config = dict(
    hidden_size=192,
    num_attention_heads=9,
    intermediate_size=512,
    norm_eps=1e-06,
    qk_norm=False,
    tie_word_embeddings=False,
    init_std_up=0.0358,
    learning_rate=0.00577,
    beta1=0.95,
    lr_head=0.00511,
    decay_shape='linear',
    doc_mask=True,
    dataset='wikipedia_en',
)
MLP neurons of a small language model. Each row is named by its layer, matrix (gate and up: input weights) and neuron, and shows model dimensions 0-127. Each number is 128 + 32 x the weight over its row's rms, rounded and kept within 0 to 255. Numbers have three digits each. A neuron's up and down rows have the sign that makes its largest values positive.
After each neuron's rows, "fires in" lists the words (lower case) most often at its 100 highest values on Wikipedia text that the model never trained on.

L5.gate84:056102092147093163158167126128120158125134138115069166103117114134057184152140094089167125084123098123160131120140138158152109147138087133116108116139112115099142191076128127143126147098142102093164072149122169115139105123190125074146158146133173104081107130104112158138136150119132112127168116140144154158150111029153164150105098165064111112069090105143113160121133174126172178170111
L5.up84:102136113078143113096075104162169144094129146102163186161109134149102149178160105120128148119113139101147101074146156050119165116180069139112105129082112082131119169111185141112124120099145126096124184165081106112155128173154075131077154178103173083140137161071147167104177187203103120146105142090156137133109182129140138159121052130142086149175150055148154161141144135182148140117125
fires in: "first", "last", "second", "although", "anthony"

L3.gate409:176117093141158117194137087106192128154133140104116177071158129189093228124065117184065142143153060115145129167112102179128131170086141100116117134121160120148099111080102098151101104158153121148116148147124125138129140124168090184146065149090154174105171088194149156127148119156114103098152128099128161144119117139109121123115131163127152118101143118094073085099181112127083133167137
L3.up409:064098179103153112173076095081143134115172105135190122112097152156212155131148180125164124156079159101086137150112123121186165124127145090134145114135171148132120091099153102131174152100193088105090201112133170137154172186126150106112077151145100118148140129067070144135104158115117063130148132115120088118203151138140139153169149123120133141110133119112107101127129135174153111170129
fires in: "time", "world", "public", "members", "total", "team"

L5.gate46:155152115195142107157145134085110115102120109110104151143133131131101091125105155149115176179094116086168113129122051140102135103096153100098060149170140063126205162118113122133150135223154075140076118088161138175106164133061158152147098102113131104074157138174168130146097158126148101101120077151103075123131139104108100076107125125079100109099118129147115117169134052133073123089157
L5.up46:123103178067163064167139138089119148185147145041162099179172140186065133131131129091069139085096147143059210144091134073144098092119125124123090185139160114142128101156101136165191156110133148138078074143167150097116092078090122145152088143149089105138101126065120160142060170160075146112115084141085117181163144124132137147062101100099071123103147101189131090119152159186094132093164
fires in: "year", "final", "chart", "quarterfinals", "finals"

L2.gate313:135177195093108139054101069147126155082114152151135152172136144118163101118078051088176133100128148152140138164139135121154076127091094133129156125136138151186081119115126100083112104086118087117092140159161085140153144209141157164096161066124140125129109160102125126134139098158071179154094138120096112111138113089188104092150148113144087090077156151084110109162106135146105111147121
L2.up313:129113099131101112180099087083120141132124151181187109077096127156111156123139115081108163118135095117128115140100094139064111152121064131102098143131097184098163144205111068150089141153094072155094156148160110144123152060145101125077055129188167111131116100121141181171184134119094137124133104125109170156113156146141123125132099144122116120095090139108091125124162188096129120130083
fires in: "film", "episode", "december", "actor", "films", "july"

L2.gate6:200137172117143079095110155142113140106148121139115123135141103086096137183130128132113087082195176094128092113152117141155073128193163092171103172094130122116111145124163098169129119163150189162145041109082109098134122067087133159168106149151124091210106144127145071096128097130112074183113188161137086162171148044084112094125127119065159130147122140123118123160115147099221084106103
L2.up6:091151137108103174118081120103118164112136104135186139159141093138122123143127095150168142113115097122186100131169107090142109159126109070095162142095123155084127104109168127103224112154177097214127041088077125154154196172130194143085162144153122090120137089068119078093121145118150070117102107208138142129097137059160115186059176172124085150135117179156126180162128166092150103115106
fires in: "states", "european", "germany", "europe", "england"

L2.gate488:144088152121158175085121149135123088107128055136116111125083099173154139154166124152169115119148088085125152146117160150135145182144130140140152146135174149153185075184100100096129171083141113105128097074183082145133108172111169157087135140122122105169121097139131167125159113128166046139089151156125164140143153148146122116160136131063139117072187102093101143133069091126166128188133
L2.up488:131069094127140172101087144141184067144122132112108143146149146106134109098091174143124108110170110131155136133148189131086116090188098154155096157174122119145160123210090147141119156166139087132112137146134113109113147088148166177117109091122187131133142089163105131101110119117048150076150119141093090162071116127098206169197080105142136106119162155124151096123134115164108127161074
fires in: "it", "as", "according", "death", "became"

L3.gate151:095133106111068094096150116136095085189109112095084153146115119138143111128133105144132139176076152142117148149129141141151150173111102138167175104133128133181085124152127029133076118116128164130169079133114086113147166121140153095185109160137156111146071137175105057127128160091160125158088151108110105173165096105171135106150146146091147055112090128143064061090081100177141048072120
L3.up151:110145138131146082078068114093098120142124115125133128110098107134111130111135132193104121128120139126139127116127127199100167178148129091168124092160145115140105104168179058143107116144156156176176099106151108141119117188130061061156122127168167100166131121122152134122117085135101153164106151104140093115125097111136131141133074123090145078167138123140092116200119125112195046090088
fires in: "september", "bronze", "siege", "career", "1977", "december"

L3.gate161:131166135165136133147136086094113098066079139068127139093123113105117135086133175160096174134174130124138113161181146164098118113165127116134168147119165095088078106138134099102133171158138117134152100154142097098112094107150139107167190152103172142159106057158177105088135148129156125168158124190175109135104131074160103156141062172077138086127055190141091170161125100093120130140107
L3.up161:143102147194112165179094123107107094044159108058157147050131158068135120072108118103142139147118116077120113160129172131115156075099079138123202153105145187121135141136170095132092136114116121117140100140189113076098106104119137065114205078110164123147109066071151104120100183141119096179177087169147147089150147149154152090115186169092144153170206133136153129114143119142118124086140
fires in: "different", "more", "biography", "worked", "sources"

L2.gate185:128126130145124124173074101133094164093149090130168161129157116157148062125172145166088082086091174099165133086146125143140142151147129093155159099085109157192112139144115072166113157110178137101108150116162142097156106084211126137135125123192161171167133174111134097124107184135108079149140124136090131177187139162137154116076184097140138129179156096109117123147085129154150125109139
L2.up185:205142095081145115132113126145107142124118150153125125093146098101140184154114178137142110166110172086152101168201104127130189100125150089122100098110143092204127107070167131114152213064121120166179144164114102069131087123129144139166105104159169077127121191176118139130124205139166120160124101136110091151115107151101154134105104140150099114156073150151143087142119145171172089139133
fires in: "is", "such", "are", "also"

L12.gate434:100149078175166193134110127171136133120124090146159128115182122206148118083138140213156155063152084105162148134152083103151135192150088105162146092082121166140122113108094138143089096155107084162164134081121101148136196116067121139125135062113099107094177092095142105140158122145148111103149090065174139163162122125139091133142177177172133128096104102120136137153135119160140060098160
L12.up434:166159111148102092119166152089157126149139120184136115120144145193127151083137146135091155129135131157148149087105076112180089102135116088125087095077144130225134119053126081126117101112157146177165137098141194068121165109124152188152069131125111088120108121202173100181124115155125107073190071128121128148116131097106119171165182168113116130170071101156142096164093129203119127192099
fires in: "is", "that", "stated", "1"

L3.gate160:149071119124096106124101177149139046137107113141115164177137180176161098144128089157159121145138143108142129103084140078134160131128099132109083171092132156141133108105080119158139107103173101190142136042085185149183167157116120105103124128114091130127084104095148134137164152125079165114062166161099189182147198074145160082097102110120108076139125128132109185131090128144095165152019
L3.up160:125041144123123134122063174148159062100158116107079173185142174170120116139130115180168112139131124169095110118074131109153136150125084150106122139120136154138123126092071123119129099130188085195153137094082194113188170130144121095101122090121078128100166123105148136139159138111117145090078176187129177183187155097090112119140129100137120072158172098101123150136100115157067156187048
fires in: "april", "such", "previously", "march", "least", "candidate"

L5.gate198:132098170120117130109168108101115152105144126120138094157072118117106105119104098087100143136165108110138116118185135122180135069154174093192139142125143137178137139111103119067118162134085183159133141127081189150126102141142093153135114108114163190150136081135106108156086141172088123142111126117088171125138211124189101120137142091171041100105100136102161128113079128137051089114111
L5.up198:092104210123129151118132145079123124096198128092146130134143189131076096099129081046136116105141099097153119153128108120122110149163138114167153108155129143112147183064164153134145177145085136080166165131128135156052049123106091084142150118116110156172097071142117173122141130130123076105169128129083208156108130130152118165220115114124074163144068170098185116136100116165127129121115
fires in: "south", "world", "up", "york", "uk", "united"

L2.gate502:152156077141151111171112157112146155097149122078080079074185108103091128153105146189138129168137135149148127076152109176133079136149186106112123123082130122123072126162068131149117176131177097112137111117142162130088079104192107154143140125098162063150139094122106144157143147152069124142118134196165180139189172093094087097064127098104166141157125109120168139168156189092102122128162
L2.up502:030131128146117085130137145130154113139114066078078078120181111109143108085162147142134142134154106146114149088133079121147090132152174106148142105085122131087084087174089070144111138140153094129130058141149110077095149108161133144129129159138145068134103131114112130126171149180100126140154159176156165146161144125092046136089140156128138092126154112124198150174181168069117145111129
fires in: "place", "following", "8", "win", "1978"

L2.gate417:157169110079166071060122128107105088134075122094058164113138112122099116115140135102096101102203137194119115161160119106150147119186128127100148211140089136141058080138121174024182160076065113133226163182098152125144173145152118134153078126127144163094140088136069129119182144119172136105129124155146087155083130151124091163102119177128116118110086150135067146098128123142150141127082
L2.up417:168160157113149105029123124110099110149109149098086128103145157138091091136119143085108128111141124101101121221167141118132205137119137126090179190060074151113132126095198137096165125101059097130136103183085166148129131142100113144128123095111148163121071084151065168136184133123162128135081131096190141125114147087111108154130111140073118160156076126170147156140129140123108150106114
fires in: "would", "can", "may", "could", "will", "help"

L12.gate415:131147136064150125095086175120162094127082163156118113092086081129129111122141133179155135115140136115089164176157131153067111188155136105061171161125069110123090163155098097076150111121144125095127105166146153055080072170151150158131136114125148115126120147104188118123079181147166171116153160113174072171120154140135170083145119165142111124119136128119124063138114133119169144094148
L12.up415:164159126142127114152123089132089108144137106105141073155084130157255125110134108122106098064112111116166165109092139119137081129115058120108167179130175133079101125140117165122141092169107125124127064160121136135123127086049076079128174088121101205091203189134098092068099141135150110091086116120136132187124145043126152104086162102086134135174122151181147161165155126169081140100147
fires in: "and", "chairman", "president", "bishop"

L5.gate48:183144153163120148046091135124138136176070114086071144091157119092079125101110116106063093062161119140152120105139124133201099154128117113111150123113129148133076129177154106163163160030108146111206121147103116143103138083135126144118138102134141134086151135176166118123092113159135106103139123127149131172188060159088080137134174145111118087088184129110101192118115089103079148164118
L5.up48:168101113112189124080111077208162111211139111139137145129164124047087163139174098060101057111143135154146089154124142147095159112109105102095100179088121141109088152155133123161178180124103120140140117125117220125152135116089117105033139161155098150111153114153125128097096142127129097131137138135127144135147123146124128119089149175114163103114118111145060212134156114135086127137148
fires in: "would", "can", "will", "may", "could", "must"

L2.gate473:119101036157116076159206159084156142174143114171134101164119117128171158121084129092115088083158165167024140137148161093157098142182125120178083148132017130161119146147141094148122160127126144102150196126114172161151171154147090179104122142099187134074166111152128106151149158143156110111128127072127141160135148082162169139076151167119129108076157129144117117145095173115132109114124
L2.up473:160086101171121150119148146114098170173154079130089099143111093132172148146121172088172155084175162169093099110158095096124141141149149088174118158092080150209122174161132103181183140129119132126128140129140172157155137182131108179111131143095170094042184141100149146106125148166182092161097147069095144160174122120129119086110135200109143052112149133119149171142102146084119134119078
fires in: "medal", "previous", "premier", "previously", "medalist", "premiered"